config = dict(
    beta2=0.99,
    lr_head=0.0152,
    schedule='wsd',
    decay_shape='pow',
)
MLP neurons of a small language model. Each row is named by its layer, matrix (up: input weights) and neuron, and shows model dimensions 0-255. Each number is 128 + 32 x the weight over its row's rms, rounded and kept within 0 to 255. Numbers have three digits each.
Before each neuron's rows, "fires after" lists the tokens most often just before its 100 highest values on Wikipedia text that the model never trained on. A number after a token or word is its count.

fires after: " (" 21, " 1," 12, " 4" 11, " s" 9, " 5" 5
L8.up100:121173216121159129139126113099111171175122154113126155087087107134098156104051111125105098154165183100123141178138166096093145122122173087145129119103129106224064071137173125168150126143181136091114137092124123144170139136141142078125125117083089163208123079099111103163188140180126155120161140144071147119175103107116156160169100143096094094100147062185138159159099176160108123128102126123051106110138123073150093106136087144132124148180156082144103112138087147155095162155107174096144161121133103130132050159133140124182170162180077109189166055184108138122069086083093159118152127130114120130152135132031103184163165077166115089164108129101159094143136096143153109156109105111117115149136138146141126169118115133141139135139069102114072111137136130138107140158134069

fires after: " in" 27, " to" 10, " J" 7, " of" 7, "," 5, "In" 4
L9.up433:131142133086133099138136205114105146132102194087098136124104145112079063124095093130124098143107135130110168165153100080108104095111106073147124135121134187103159135136156182061105141101148094091134081078090116124151104159124136133159116106103139136104159109126092046110131174112103118191125110192175175142160141129106169170137177125114120147150144134087159045144141141086137144116118134159096144147130113139129207153103115102112153171113165096088109121137100105160130184117073122142171181182179154091147166121069191092106190128166100145051118150169077082106099071171099131120149136065168155146104163126138080138091150099163123157161181147123131118153155114163185169163114137107154118135075086074137153085085155153097152130114148146105115151025104106088178097111144114

fires after: " st" 19, " h" 18, " tr" 7, " b" 7, " a" 4
L7.up1008:100139158107211124084114157109123095168136094146133157094159174094027180134143113113169091110207142142201168147123096159092119097133143151137102161118083085114103149153166141206084108111167133089068104085113112139140109175127150160154131042104125131151135172110111143096141147135080081111117087082144136143137125093103070119096071133182163113139120116093111102131127108089141111138128119097098115078111090136175145115132081152065131138137091124115094110124119126131131146133155151133101188135113102144139136097184165146150058172146097125131211165131119133105086193207138114173156138109150141201104125109086109126153135113181116136174125082158153122181184134104138108140140185168145100181113092060126121091155134130125120129147083097061136095169131128147075113107194090

fires after: " a" 22, " |" 22, " an" 7, "A" 6, " pe" 5, " A" 4
L7.up640:098123151137212113115122120103122102183139128172157168114093112091083125129120146101125176174139121093096161152191101167136159148124138087117101101096147136121162129108128078129139126067113162119046093190077144146175099139125168118153144131155132168147130174080118139101134105112071080146132101183108099122163096154137078150213088153125095096105146128107123109159096154088131089177101149089130062080100149069161080124164143143103080087186143168081204050118138131107120135122076135126152155154105064114137056132189158159146148101144138141135175180169102105147079167171198052131144122118172157118125127116092117142122172093158109107077109157085135158116165145084096137156148124110135136137166112086146151086125169115119154098177106088144147072127137203121137171110129150

fires after: " m" 29, " s" 11, " sh" 5, " l" 5
L9.up916:094115111135084150184162114084169186129101142137173140124188126106105103143102151104101082087172171127132183097087089107099166116193113140076142192116119147181089128128134133121084163169100141125154129180142145111113173108100125154142135078143143131122090139121174093123061098120139060160086101157130077148106081149140116056172147121121136111164203151135147125176137116168108116156172097084122109046107174107103130131122067139116104158117151111132154107166031122154132165116116160123102155103134138139152127139065120167092129110089094078166162137094108161095114145179145118097169128127169125159059100120101091173198151131127088162144165070149159086117096145150113175125088173137202114187101129080111140111130092117114141161213115105096133186142123102151124131166169088

fires after: " K" 31, "k" 9, "." 8, " g" 5, "-" 4, "ch" 4
L8.up431:104119137150082165158151121117102134032133146086149085141086142165149113106184186135119178150082121124120179158160161200161103163148116112130154102159120120109124072125126167143113144200135121112120070087149137116114138116090167126112161177177175077092106103160116095132096098088143101197052094090156150153111088119140109110100093123159095152097136179109109117098034183135142144071155145139145134117110201145116159095080122139075120226133200039116123070154098086125102108177146114169149139195141087129136157142144162153112086078093155159099103061161115151133115117129125090119138102134083161111139161135113120120125119120151156126203122168124175138135112067110142102108101165112148108140141134160124175180139111152152097131141154094122123082153162151171141120100182116

fires after: "-" 21, " A" 20, " B" 4, "'" 4, "ri" 4
L9.up67:140124167081150201149139167131146164159105121053110104153079090125060075166107131145171114140115162043048124185145184134104175138126131135122112094115112145179107118116066180156163111072150118175130087120167138139126078118065164092133144171123058122075121176146133110142098113087124069123111141133148081146126114106113073074148147110125131136124150117152108077111155105156173094133137157139129129101195104141162114159155108115094167123135129167077130138086127123129177113152092156157131217153132137062158141136178140142090069105090115129196158149079119118172111089120112125146115180136129117111151192166151143087200127141148130123111128117068131105119036166140165135100099081123137140129124117188090123112144168087111140110153152120088164170135071118163098128138199122

fires after: " V" 20, " C" 17, " K" 9, " v" 7, " B" 6, " c" 4
L9.up668:082154161073108158149123185137130138134129178092099110118075161159141156128102157129159149128094108166111166138105125134122144174090095122136120110109086119135087175057116190021118144071165121102114079131169120132132181073104134129148109127218138171101166141071145111139064148141118096173089091167152144119137118136098116101134176204118099179111121141158114094183151136155091124162166113108123061118170178144106126069086087100101151120178160101133130112128125187151144092177119101084125111184134173109118124102136104094171083118117121169153110155199185139105144065091079140094084144131185083141157091096079088131179150159107144119200101091114151122131179086124108124171124136080152161124128105071131132155113139068140141160134133103145120096188165117159143139149153096

fires after: " (" 25, "-" 8, "|" 8, "." 5, " un" 5, ":" 5
L8.up596:177115134133138106155202114141135184154138121132088124130137122127088138094140119167204095154104131092127099169111122089126138169163087167124144097105120165174115165113124160070075111079105075202137132069081092156127129203115177088104148135158160124110170075142091078078134174139134086122081125153109091066083111128147163083142129117141101196109142140114154114118173173136124137068136137116189092147150176126176091139106090071150170103129147091087151132053139150164089160155107149197105139140069113128111124079110105118100145155119147102151136118121089076146167144134080148140066156161120102144133172178124174179150125122119206081178144079150110143145047057121116122128083154168136181113115153090175141168081142137080131134126144071155145129134159139153137155139126122

fires after: " l" 14, " L" 10, " H" 9, " h" 9, " ab" 8, "T" 5
L4.up696:125076122099135172133179186117111132155104120147170136084131058144167116145114156145139161102152141000174124134099128132135184130106154134131175119115121152078157183145158124126117131107076063133126130134147112151132127190140120133116179086102146123158120121123092141092148206103097097157158143126134100073091124146120129131137112144148148157156121160113078108110131106099129132170089098073168088129152162142100090127100179111079097156179130120027140107078140144150121135070082156135174086139109142131118135146151076151126081155112113118108123164140140105166067139160096148140144103155148192108075144115109105183140057154128190126084153108138123178195112185153061076154153029140150102119117133146187142128117140138168088101152098081098084102115118151102160151074147123

fires after: " (19" 27, "-" 11, " O" 9, " U" 5, " T" 5
L8.up1021:136159192132134134116126148142161173162181119121089114183138114150176104103141127093166124140082068096134076110162152128101107163139173118126140050083150104099137161140147167155072152130136136159095143107109146117104185162061108122150139114137145199042126108074102128090106096095124087094119144160125112124119109122141162078163072108139122168084163133109127109107068194173105124130125109135076179157163136117158104087136142121108114094117103102101148140134111149135031134175203124137131181126163108117121078148143139158090104007113091145111129156121100090099125140137159080154132113145131114222153108157121119154134098125142099146154146180105143166185068179114146187125148054108159162139133162143153193148070065103111155141072138122089132142117148167126159144133131155

fires after: " (" 20, " " 19, " d" 11, " un" 7, " n" 6, " N" 6
L8.up413:108083195096132091199155119094128125120082162144133156113139134156156133194156071161155114111184161113137123094095098106056154150152172086145168132105189125171142073118150158153130153184162130127162096121155119101100143163091120154108160151131113107116151144102099086124110164155097084126092132186138117157109125108153084049170092111137143132155146124061175124133086175187102083129146148123125138070136144082113135122059109097091121107184159115136117161130093147206103130181140136087070141188167093054108073123176111081158151146153115142085164105160108116109086135175156128077148160140155109144142097119093080145148107126102096153122140147109199136148127123176133100164168144091150134160068147069142106109037129148118117129076133191086133134089107163107097133117183160

fires after: " " 17, " h" 13, " m" 9, " E" 6, " l" 5, " o" 5
L8.up240:096176165117103138125144081114157120094155135110154175199120157142127097170125125139126119098180095115140103142170077121118158152134122091142172117094153165163115060081147168136111121142148120144131117202183127105140198164080089187139118149147184198143139108150055115115136111144091135094128156126144070113116104090130150101185045125122117156125123125113132099140067159131123072164112127081072127146133137135163128093123148124115190088084149148106127143124100107145113161146158159201133207116141126095091121128133175158018118121110126103124188035146094102136127149189119119097166131108119089129067156127115116192136091118167116141145111172111128121142071107140135199075071155213159129094145152116139139102130096067068129113143098088136088144134106154142091129166143109

fires after: " a" 24, " an" 10, " st" 10, " in" 6
L7.up1018:098121169117139173065153100143163131122111120181092163109145118090094112133166142120204133089153108143044148144094118115185103075130148108117145146103158071192137158084180180147122106124068175105166119156119178056180145166125136136148148126116148111133085178174121126158137155160150139096116073094136098094191141152080106143139081165147078114113145077180127117200070131099169153162063157153096113126150112098158105102096059105109131144100108123073163097188109111130114108111139124199169172127112122135081151100103134128116093126203120114181169160120106148164033101149091143156177157118117161125074140133092103151125109105127112113141110097101128149116146135088092162129093167123151121157146156141089067046134097122101113104098127129168173108160194129094157133146117099

fires after: " " 20, " c" 12, " p" 10, " 13" 4, " B" 4, " |" 4
L8.up124:098156188139108109156070176149105120130157119137152145157137145067102094151112160152154141162154133114123147147110126064117146151079203129140138148115150090133077137116120134165076142101168119164140142135159079109134128160148087096138122100141129196168122169079054062090119099093085084119118134172156086051179108140092109148188165139147134116072165148145172112203115108112141120111085115130075077116139178106197072052133125089157148155169101107119107126121069181141119177172118136102133098127128136088118110114133179161130109111156130091143154102061128141150150203096109105111189081088124145128177119111149127190132132080162146091119128064097100092117188156117037175156081175124156116153117146107147199118105148093098160130137118107121087155148150122120111135162157134

fires after: " O" 19, "-" 16, "C" 14, " C" 12, " un" 9, "(" 4
L8.up489:155124183116147121103146109095131157118144191125132141098100062125068136084164103126176131133098153107093102123141141112137160161063125138130108060132217143109155120167126145137121096133136116123152083057125121118169078134113149129134116174119128132130141096098082186102054136166110080157121130108136109147089132150132142105127125099152101104113107145087172104163141145130156168164087186117140184138137121133164135188050110114047090106154116117113159107156155154167154086202115147170169169185100118084141118166165107161072120110168129114133096143165149053145081179116144018177177145145144155171178113142099158161137157099158152059101109103079165128153120148148117158190133091159109179143156131141129123064091104073091167083109167119133130112059145126118135127122168140

fires after: "a" 20, " E" 17, "j" 5, "he" 5, " Char" 4, "res" 4
L7.up47:121090137128146176140121125170116153098105136149140133140133147113134086162104106108144165176118142062142098125108122121026149181124071110196125090115163105143084096132107123137123089102138083125143091128063092136140043174131073166134148138119173173086083136117099161077131111118103140131099073139090112119167063099129115142109083110104163140118136173084093144176093108082163114196152166103126137141167107152178061118127126172137109119111114141083171095129126159118110118110083117153149195148169102130109177180158124122118121134179098154157174084102109123160114233173135133114165170101204088082148144151158107126078127099156194109103095098086104106127092137128089108149119108114148193155158106173167143142109175073130078130147090114117106103134136105116210185171138144

fires after: " c" 17, " C" 16, "\\" 8, "ou" 6, "C" 4, " U" 4
L9.up129:130199146151136121111178144148162162095106135165125168143103181122102092156154146127121066110139076117088099129103132074125164181124145109112129131091154149097101135103070092150181127190117112135101103120133124152105071160152134122123135152173122140136064080076128137117139107153136083135036137112110113113178103145079094108193141117105100104093106121143137132122112204117128112170117112151125153146121190130163110083106153122085100112176115114116155107116112163115118071191136159144155169173140080082080133164120118142117106055068099122108119127149110054126138217165161064141168160139193106182166122085067164153147160139122196103162136164139127141128107083141133155104094051124165163125168131082183094092102108122130159114143148056114124083127181170135171183110167135

fires after: " D" 20, " B" 14, "b" 9, " is" 6, "d" 5, " T" 4
L8.up384:127176146094129155112161217091107185120104152161160140138018055125065102167151109128149131164090117133099165103108117164144123074108139124143138093150177087132116146165061161067079088154164096120117104167147089168138085126095169159080130125191107162081092153162077100120115135068098092157095153121097117075119116025136061133134121106185122150097141189139123091144122102104171115084141105117106130169122133130154138157133163169097136123152103129115122178136147154178104120130123157167101126126191095087154112067141104152158092103106121164120123145139161152124124170145089124129128109074157155083172158164137122105109113103156096143181157145176163110070157110114129113117120121121133138127159104110108170109206131157106083159081161146085151058174166120111177116099127182

fires after: " M" 21, "m" 8, " And" 7, "il" 5, "S" 5, " Mar" 4
L7.up205:160149229106141117162131121083070164148142165150089129133186032140151170139128053123127153196069176163105145092112149152180089135192124131126095124133118144141118099126128119076092102101144139110154121116172097106122109072154131142127146143152126142135113092118098160123109141123087154145096171110082119063150124166091153142129157164138090172115199175171064109135154122116150161116142161167146049141141155116154169117072163102155136135126126109141117091025094126127096133075050112165114123118115148178099157174130100148116129077167126136144149111145097088193106148093150150119065078105064139168155169144183139119103131133194099145129128102094095071111164128124125118098102126174129140104123068127153115102119167126127115189144133121125058063120181104147145161164118124

fires after: " the" 36, " S" 10, " The" 7, "@" 5
L9.up652:159086150178146184174095123072158117158124145129132142070127106127135070155106137152090144096149157124112145126170127081086101090198064078147200035097144140134147168103164133157075144124112124110083131166134072164197151124038198136130137121125154104117096159125113052182138128098139078168067121171139114178132126180119137123117121104137107130124169103166102096141098107074127094178115090138076089175137141157122138182142129122086103150150114148158149113044121131076140136145129122124118143174102145110104122146151090190072125172130163098162156114172138117169076129124124143134161175114186131170131130163143115120148162101178137167159111119117145134124079132128126132120076136150135103140081123078141163097130090061102106172218169076158118085083160123147104129150102143

fires after: " D" 25, " K" 14, " W" 9, " I" 6, " G" 6
L8.up466:137042148064110152121194120126139096154111184139111147057173067096156106146133097125147115172143145063115092109165130141118122151158147107122190128099163103086172101141187134165149113116090056138119123097127095110161144145079141098160168152131111155163132177112096071154112142081163081101100160159138130123113138118120160101128139106126127141167191101077174127204116138161190093130124165163117146126171158126140138135098099127130153102171091085128176121148173109156113179163130082109110107174121109104143078110183120125138148135077155116121177086153173129162156145115174029123094187118110155145069161127121149134093116106111183092134071155115122136142147087070103112087118062059130162132093080118167103137097190120164093116096158060184132136115180156152115124107110103

fires after: " N" 19, " I" 9, " n" 9, " W" 7, " G" 6, " to" 6
L9.up594:160083152140153138166147161132103126134114163133106158096123153105124128138094162145091131140117157111117088085132116155115101146211116103137124137077155118121113135178122150089103140198108094104101137131082128111158132123127137090163118113165099061142172152083054121178197202149105152105090101120130115135071131183129118113103122184093155084160129149092112141131162098107128119168147152135089119123171130126156205156060133078141159137140187178096211114145106115132084126088100164163146124127151131122096107233143087093113143105139097182164092144128134059183166115087151146162117183113113200136098117148124136150084153121120134150082118166106189102089100091102137144118162073126117144098096179119189079157061136095122166122166171137051126089111073141110145116053139121

fires after: "-" 40, " T" 8, " in" 8, " h" 7, " p" 5, "T" 5
L8.up215:107177120118117042110188177139065156106116182070080158181124081137087123142138141132194094044161170125105160114139120109075128148149173138112094092125118143148142134124103151103147169136132131128115096142142156093068141126167105151072141104140137171059140128072070090105076186136152102108124173150133155145138109135069119116104126128157096113088175157101148115111097143123094107106186125110133081134135136085118079078091112101085168147150108113095140143151164168162119186174087165157094210147186098060201124225175168141047061117108102167126100134133085105113177165116113138111140123105091121121102106144155142149079139122162113123128149144102144186112124148132132164140124142086150149068140156100116169144127162118137153110126087117106180179124142173134176129117114148

fires after: " (" 45, "-" 12, " v" 11, " \"" 8, " m" 5
L8.up102:102099191120127090166184092103163131101152171094108174103131139088103155168115124179203083141193171119113130159157050144080104147106180114099146115110108040161111130122149164109147135142135095072094108126069140144148085101235134141107176102139113144158149130090120130139108118076157142153187123132156119139147138179108140123129133137113068148153115097125182096164154144088132148117161143153094077129131146118115110134057153152105145190137175158131171096045145087161131148183161129078101105121070069146121140088148124145178146077159139158121124110151114107065144184136097102158114138128108186162120180134118123127108078149104088123121140076111144081116145130110148145121123115135146157174093066076137129148088132123115133093218100097082077131164089169187119139080127126

fires after: " N" 16, " n" 13, " ex" 12, " In" 11, "ic" 6
L8.up590:162172177163110086162085181126102171127097146107110139123111079144133141076124122131120117165160134120107123142120148053107174135131177099155096151092164150170195116126139131136064155134105120127152122101121114133156105177128071133126134156116105130120109100162055123110152097137108154123068065123157137153161138155166123136124095145114114100132156181101119122133160138090124139187163087130108166102068117077184099213076134113161150131116150094065202132130129159163136145124087115145142154129134159133163077198119105124000165120141099098130113114129123095154113155141146114128109136162133149187140110135130112195148087098128136086109166148087160135115145195163142132214059145140132188133122065131081054097091116144123133113092159114119147140068106115095053168102139069

fires after: " \"" 14, " " 11, " e" 10, "," 9, " E" 5, "e," 4
L4.up467:119113129143103146129079166150130147095124140103124121123093081167123079150105125163091131129159144150110127164113067125114163133138114128140132153164147090111081183136178141086105124151164063137155199101119067141131137142102138163127115136160149175162097150133058091185132181114152053164145127130194092125123135150128116134187147109134075076107109127184102141157132147146143135145110176163163099120118158115189078241083122109095158122109104166111158157139137120177116133107044216164131123131070113167109147158125199050091147115095149132115116077155110105122064186061197093111128173116128104082118128147161105127120106142122138107131131151137095057113155108068082131212082166143094130161083157108135129089148126120073086105152142130098117141136093103152117150105120092

fires after: " K" 17, " a" 12, " " 8, " C" 8, " S" 7, " (" 5
L9.up495:105158239113099088150148127147149174135143146110117129109052123127110114125120136182109141126140130091103147145109039187147210094133136146118144132133112131151109160069123084128172134125145119178138148122164126110177107123126121150146156091199110148087046128104084102150156096114037107084097117167132109124174154174095152086156079134115063114108079146179065102141195151116088157155128110139095102105097121148137095124152058133083142157118175164125163159101114146194125120162104201209087164153098102097137170176139146129127170130155160125196137041139095149118142105132105116118177173112163139128141137162137126114159144111152154172142155038123115145092118101136094168125100118067120132127123149150113141126165176087083152116145159096163112181113141114146144111142134129

fires after: "|" 14, " V" 14, " v" 7, " N" 6, " C" 5, "ese" 4
L4.up500:124123085146147179136133121093133159139167154101134132090121103083084100114115118134158090140089111122104099142117179096144111099101188154155112134213121057137128084132151167194088135138110066082094101147094181151071168134124110099149127078113080131115108132108129164142133092166163143128147081175143062086174128143146171095136107066140090093086132099124205076130085169148161105164129076072070131089141159074175068090153147166112096177143068115151157141137078166111153066107100132112127180099217103071091090131179117183117146136130175142142115173179123136063134169154100112117159130151135177195143180134085120142131127125099104156141167134100157090080137104094184140163125112105116124141137122091148130122134098116132155144106161122164159120191148189109120120107133148

fires after: " " 19, " \"" 13, "A" 9, "|" 9, "O" 7, " P" 6
L8.up212:115103158127142088117174118120146147164124164092155104106118094142118162150159074148153090174192103139107059196130104093120159100190185118161210132068140174142124098124166125098161099133113148134099128105108121148133151111133076198179155105130097149109138093139148056123101111145046112102089059163145076069140117108093141115181106145140065146170150128210107121122130172139176117156069149142065161115128153143155120089115113147094142125118147159106102123105092097163167111126150136127106117164091094141114072192110180109074177110159128135141146094117096124070134093146105081158195136095110111165126155143163104127124165127230123162131151075126090117090113165207112140104087147129161141137125100123184165124110138141067176104137113127129103096106106157086122119080163103

fires after: " D" 20, " K" 14, " C" 7, " U" 5, " F" 5
L8.up810:130153148098157182054142118134114153100112148145147154040133146152075147147108150150209125178082165148094122145168128101138094140116126099110131145123132131125126218129109121105160171153088123168076137123118112156160092096090161145140160166100098099151159161128135060138092196142151136120097164108128102112092114096050097013162099155135116131121136181100075154168143157129185056134126151158064143135196119096153146139127139131115128137162159145079108150152137156156097103181096092138092115139173141065149125136149079151166092160077151174192103107129172103117135172105065116130147146097105102122059159154111109125120147188108132097139125127133095134096130098103093095149188145078112137193122138097190149149089169125177076105111126103144128143057116117126131104081094130

fires after: "\n" 61, ";" 5, ")" 4
L5.up283:098109101096112132111125170173121155102145113107146114159107105128073161126060153158141152124095108074117083094093101173103159140166100158158125143134095102161056170141162113183106139114177095119097190138132155162153166124144100076103155162204098126154077113104103117133109189146166131121147134102131045133137154194110097134181160186078159157130094136111157150094131092161176116167163104151131113133108115138188071119071079084111173149101129155136101109080136122138100128082146106114138111099096160142128138188080134069075167082064109122107170137220134104112100095163147094123182168156120146123162104169063129121150147175170126134085134176134114085105113097078155135156104131162106148179113138091173144143159151121115127122152141174119129045119196122113131125093104051

fires after: "-" 21, "w" 9, "k" 7, "b" 7, "ow" 6
L8.up831:112069130127138178183136160088133122129103151099147166154149142151123145095118057117147151121155203094108139172123140114086093115116132124207130090145074146169121128068122139104124138162109090152130153090117127138168076135055130096088123214143160099126119156157131116155078144090145016120086100123158152126129105103123119100106091076176101140161117145082107081066119145114162117058170159126125119133148124098106184128141110147137217100119176078142141084137085182155108136129078109117098211140173114121100090098135107124139140191108133151174134123113152130091116107145109146111134141139092162124178129151062085124091098113104105074140154115139193142148133142146162185077186175066164185162145103110075169170130147133148130096128161121146146109099144116129125133208167091

fires after: " f" 39, " F" 8, " c" 6, " app" 6, "f" 4, " sp" 4
L9.up491:114112094169119169113169128094102110139113216025167193092105145154144187164180177166164078196149088125185134142115143110137094079137190176185120142149114151131144133057165100110169058111153124110154139095129157101148113130080115105126119147130145065127076175146117135151085134133121148143122141134124136123186127134153116057106145140097124172102118113160131130111125099116162027133130159138097067127124149111103111144110106119127199124086122150118109131133084162067138124097113138195096118166112107118145183099078160107117097126115129114228123078139119109062122109169151127100131149139115120135144143196099090152155150087107183124166176150198098111157148164135156173145090130120155138102148089076126147084117157143120123091111120125118111114065121152124085132108142046

fires after: " his" 18, " The" 14, " |" 12, "'s" 10, " the" 9, " a" 8
L9.up573:129158098085091145095114137111118169165118155179142098173096097124132070088135101100136096121173137118138116135171089162099176081175131087090121082104137121195161158113214140136104154132089103132093091130108127178190156102090144145113094130103116116086141157158065132114112135094140137113068116183151134066168079143115102121125134064187123125166143190176099146161136089110135118159144141143109148126138075103147154157152104092102064142186135145139203107117172143103175153101164166125132158138137119105101074171136097210056142103164129105209131082072152127123106132146128092181091174088124138148128108099162132117104123132172094098144095084074137147117057210088153099099059160156178116173143116111158131131143103123141137154200145133151108166109142153143137145103167150

fires after: " |" 34, " 0" 22, " 1" 8, " 4" 7, " 2" 5, " 5" 4
L9.up1003:195135153104169172145127105094164156098119126108104135147094148147139136105087121175173064086121194128114166154101184133075130077129148140132158118097163127085097120117102094139164072152164157093066152119101110080100048159119158124109158103131097188142137140090132131188124143107116114094173104120094147077121094136095160143166161115125132062105106121164080138104145173100131148127109138100119119091155138134156102146136123153138201179155198139125104146176104141144127135132082162156146198154093096067189092099114123116186108135104154151167147137139145148128088180170079074170135170167161141084114111122048124158149160115162139171129142063050174107126184090199098168175133098104098134158112138147114117077098171139154156176134078100064098141182114125110133136159128095

fires after: " in" 12, " January" 12, "In" 9, " February" 8, " December" 6, "," 6
L9.up957:109167169120150078107150181176086149086115178104181138146086090133167094118107113180128104106082156149128087126162171111127146147144125109218179103087136139129143152120119156106070094125133099106129132104065080094057108125096196168156141146142132129129125162110111112136129108169127138136134104111148139186167116131086086149101096159092132190139128135133131120140090159117129065105095138189106118149098146146106119179111168126165168143102187129058111084142092158121096122212100114138140112111117112162100146116116139094120134168183082174169084212136146119117194084142053102107177112140107098146127079197135129204134099072139057101101173116089131140127152083131130112109073117113147119106157092093141156092097149196088203110126142125170141140161070118121168139153132155

fires after: " C" 18, " T" 16, "t" 7, " ne" 5, "C" 4
L8.up760:093153141149184139116124166059150184122134154126123151106161086084148094143091151079109099147169143177045118157111153088164134084121070159129110159068133094065146176135124098147115146182140138150121077129086080142151145116134133139148139128131121171128151116110124126171121155137095139118094135125124155158131123092175176091153145077137070125147124138140110119119143162120113098155199134114102146138128144103164136154063083094095126109125101077126162147126113204142153106123137150146069195138116129118162175113074095170117072067040144135150103168154171074145082162068130131143129159119150129237129146134071101153160092166121150107162117085055113156127161139072164177152139066111152108199177126106075122077156145077094145110108184173149133122113137140135117145143138181

fires after: " D" 26, " W" 13, " K" 8, " end" 7, " F" 5
L8.up728:103091141150097174170192125157078225138106132099118153106169122194100147157136129153161122135161151133169105168142075146145145130151160098115180135097123098190132105092133099156151139114183090121127055117121075080112141124067172180123179150135151138120112202189081076112154202085083129068066133115164124112147108132044141079171135134116121127151112123081115145189155170157182102160140169102153108141071077145120119136122095116166165101146106110187098147159114114160072122198119147188101084161134081133119099146152089146123115132046138181174123109111117129120093119148106121143150197144126117099074178125105148116098128148135150092133162137100124208082058109073113132115108109103133112116122132132138168144125116154128147093102083096141152112103130140131149153158087108

fires after: " K" 34, " B" 10, "-" 9, " Y" 7, " L" 6
L8.up642:181084174080114210181160129123146133141162142117156136064102097112090120119187133106130166179110131111094118118170068074097123137091157122132107080142102137139154154064143130063165116186134087146145086100076090126150106094109156188108138139163116128071120157150186136148078130095097125133097081166168094157110107089131125130086118098124068147118123153171159168217071103131170133102147186136127169135157125098119077161114089154110211162065150137110118129141122108198158089125133153194117184127126076116113143138135154124166087106044147094194165065110097137160112137090126095084151108133097107072187169163162144148135076145147114106101118119157162129104140119103124107131110080131154181161142107101122145177140123122102111140171156091152149143151106136121081127080165120

fires after: " m" 39, " c" 7, " " 5, "um" 4, " f" 4
L7.up79:186157123145086099097126106072111168126116088121095132096140125056140153116110140149125047163152129139135161185093102123153177072135135141077199150134118137131142136129143181084082117110133099057129133154170148112112163146166110144162126127135119126172064098156125149144106137114156156177145122113137115096164122162159132122143135135146139140103114148152140157117082130151143107198119128113133039126080151124133161139148079110091126157075131155090133059141076121113074112133105146130078128140099100172082084092119123120088127109104105172160161125114044070082084150167113127075132133139072159169118194209116128184130146072105139138101118066099112117089168182182076176168102154168174067160151159119123131095148100147099144133216136148106126172134182167144093144157187105

fires after: " B" 23, " P" 13, "P" 11, "ak" 10, "b" 7, " " 5
L8.up437:147119096141177104116214144167081130104144156151154115159092100140101076128129075084120102158123187113140140100076094082077163086122167158165120041067120077151161108154149161105125058106169099147115158108072040159168058150136140090119130124182116109086109167110089129135104126163095155150138122134110061102124127144157084084107158102160118127085125143145166125151130116179175086140127116123138141129174101105172117130118153149152129156137137167122108151107129187209078100107142120124148100130173116115129128093109171099148151142144071204157135125080046160166081176147123121159126154168071148094169138138156165087110142146117153132173098140152150089115151143102081114149113113098170144173145117066160174127091169114143185121129081099114060188147187118118141132141135153

fires after: " L" 19, " Y" 9, " K" 9, " M" 7, " T" 5, " R" 5
L7.up910:134130147131130091138180087161129152136146176184139185137110096125084105149142113117110146193181118156153089123154138167104168151165121147141150119115145025178139104054192123080126097110177103101162140111099107117126082146091143152145121088165113101092121132164098127083084127142054148070112100124116088105139123162117092107127171162169142099102123195107126128117073154113158164145088082139165090176124115116139045154129100111121192170143159105122103123140101146107105093133111104129174129182087080146152095081150118113135132093149102147156125112143075141163122161081082082175141104087134149112111173164123126110155085118156210136145129104145144136072060120148097152134154106108082242127106164129118159090137172112070167173174116139150085096174127158111202142093120127

fires after: " H" 25, "ind" 15, " gr" 8, " h" 6
L8.up981:127109207118179228059162139032136110134138108156114103123157104087121161178116091135134084114161126103142165125179110143138112061144086095187139203108142128081145172143136132123156159148130131084132137115096156122128172154059151187142113120129183141122094139129118176166131170110091088093141118096141150110110128110169151107169135195168122140148109162117091126115120088101150147177142180154062169109212125133169146136153130085074122146136099117124087109145149127173139127188157146083144182183103114128101098082128065127158108145066116189142140101098141180105174150133116070113153137095086115126109121091175104120151104105079160201153130128114133100123153082058087103128140122110159150170087133128116151084101091111093046154142093119089155129150110121101140130098154115

fires after: " " 39, " l" 9, " f" 9, "-" 8, " \"" 7
L8.up312:101124187072124096080174108134159171166091119096146081100095148051076119146174094105199084126156149144109104171081149119133137156165142128167209125063112083111142115167151170145129189131168158116159149094097148092105153150123157161108117120136156152111158126084094098110066117167148147103077133086124118114114080087144153147199141137180112139144131099127179082147148199161160120103128177159123156103099136145119149144136105103106159155156123104078119095096152047167153136181168163162131114156093157131099055100162130112065142062085099160117123077075094119065107117144124101122170097153133148154122142175104108123167134132095123148151131136103138111139085114131138171214133161095151136162141090127109176065094094143093182141182069134124102097141150169151136152090161153

fires after: " (" 27, " In" 16, " s" 15, "-" 5
L8.up948:124030118092106049165162163108151127136132119134113157124151115129065083130095131137140140142209130130125113115113131074099158154218173068125141106116132096175096087094112133105093096074151081114149148102155096139100114075139139205148197128152144147187112115162090094093173158124104124121117090138153103146100082117099164124155162120086149115167165160158164105136110166103121138145129112192125088163122159129114189089084109136066179055174162121141162180116151116086074115157088081171126142108110129095171072152151102124108123125125139098071177140161087128130146129132108158161184133080184156118090121145084161176133141078195117178092164125148167131131107124145144162090070157139088170114116131118162133154094123176140111137185047128128186106129137122153139134124121102

fires after: "|" 19, "\n" 16, " In" 15, " v" 6, "-" 5, " |" 5
L4.up656:148152159144125110118147135134106139159124193108167116107116143103172084156130086148124155182192127142111115138107077120129155136114161110217127156194060081183128124147147181103112117150149123123091147167123092137092149137127113145119091121106102106163080173090088171164109090162140101085137062097076073148170135138159100076127108146126144163141119173091165097166124196140170098126124098150097105116088128142133139148098129126091112157071201132191136125059128204129104132096147106079128112152130117133161070153136125148042102133106154162111143130163163097111135109170117086155191097133146144144158089114098131128029073118121159130162138135085095126060067192135145112147072092197120172124123194133187139182145097111132079111129120098145118082128167151139104135152152123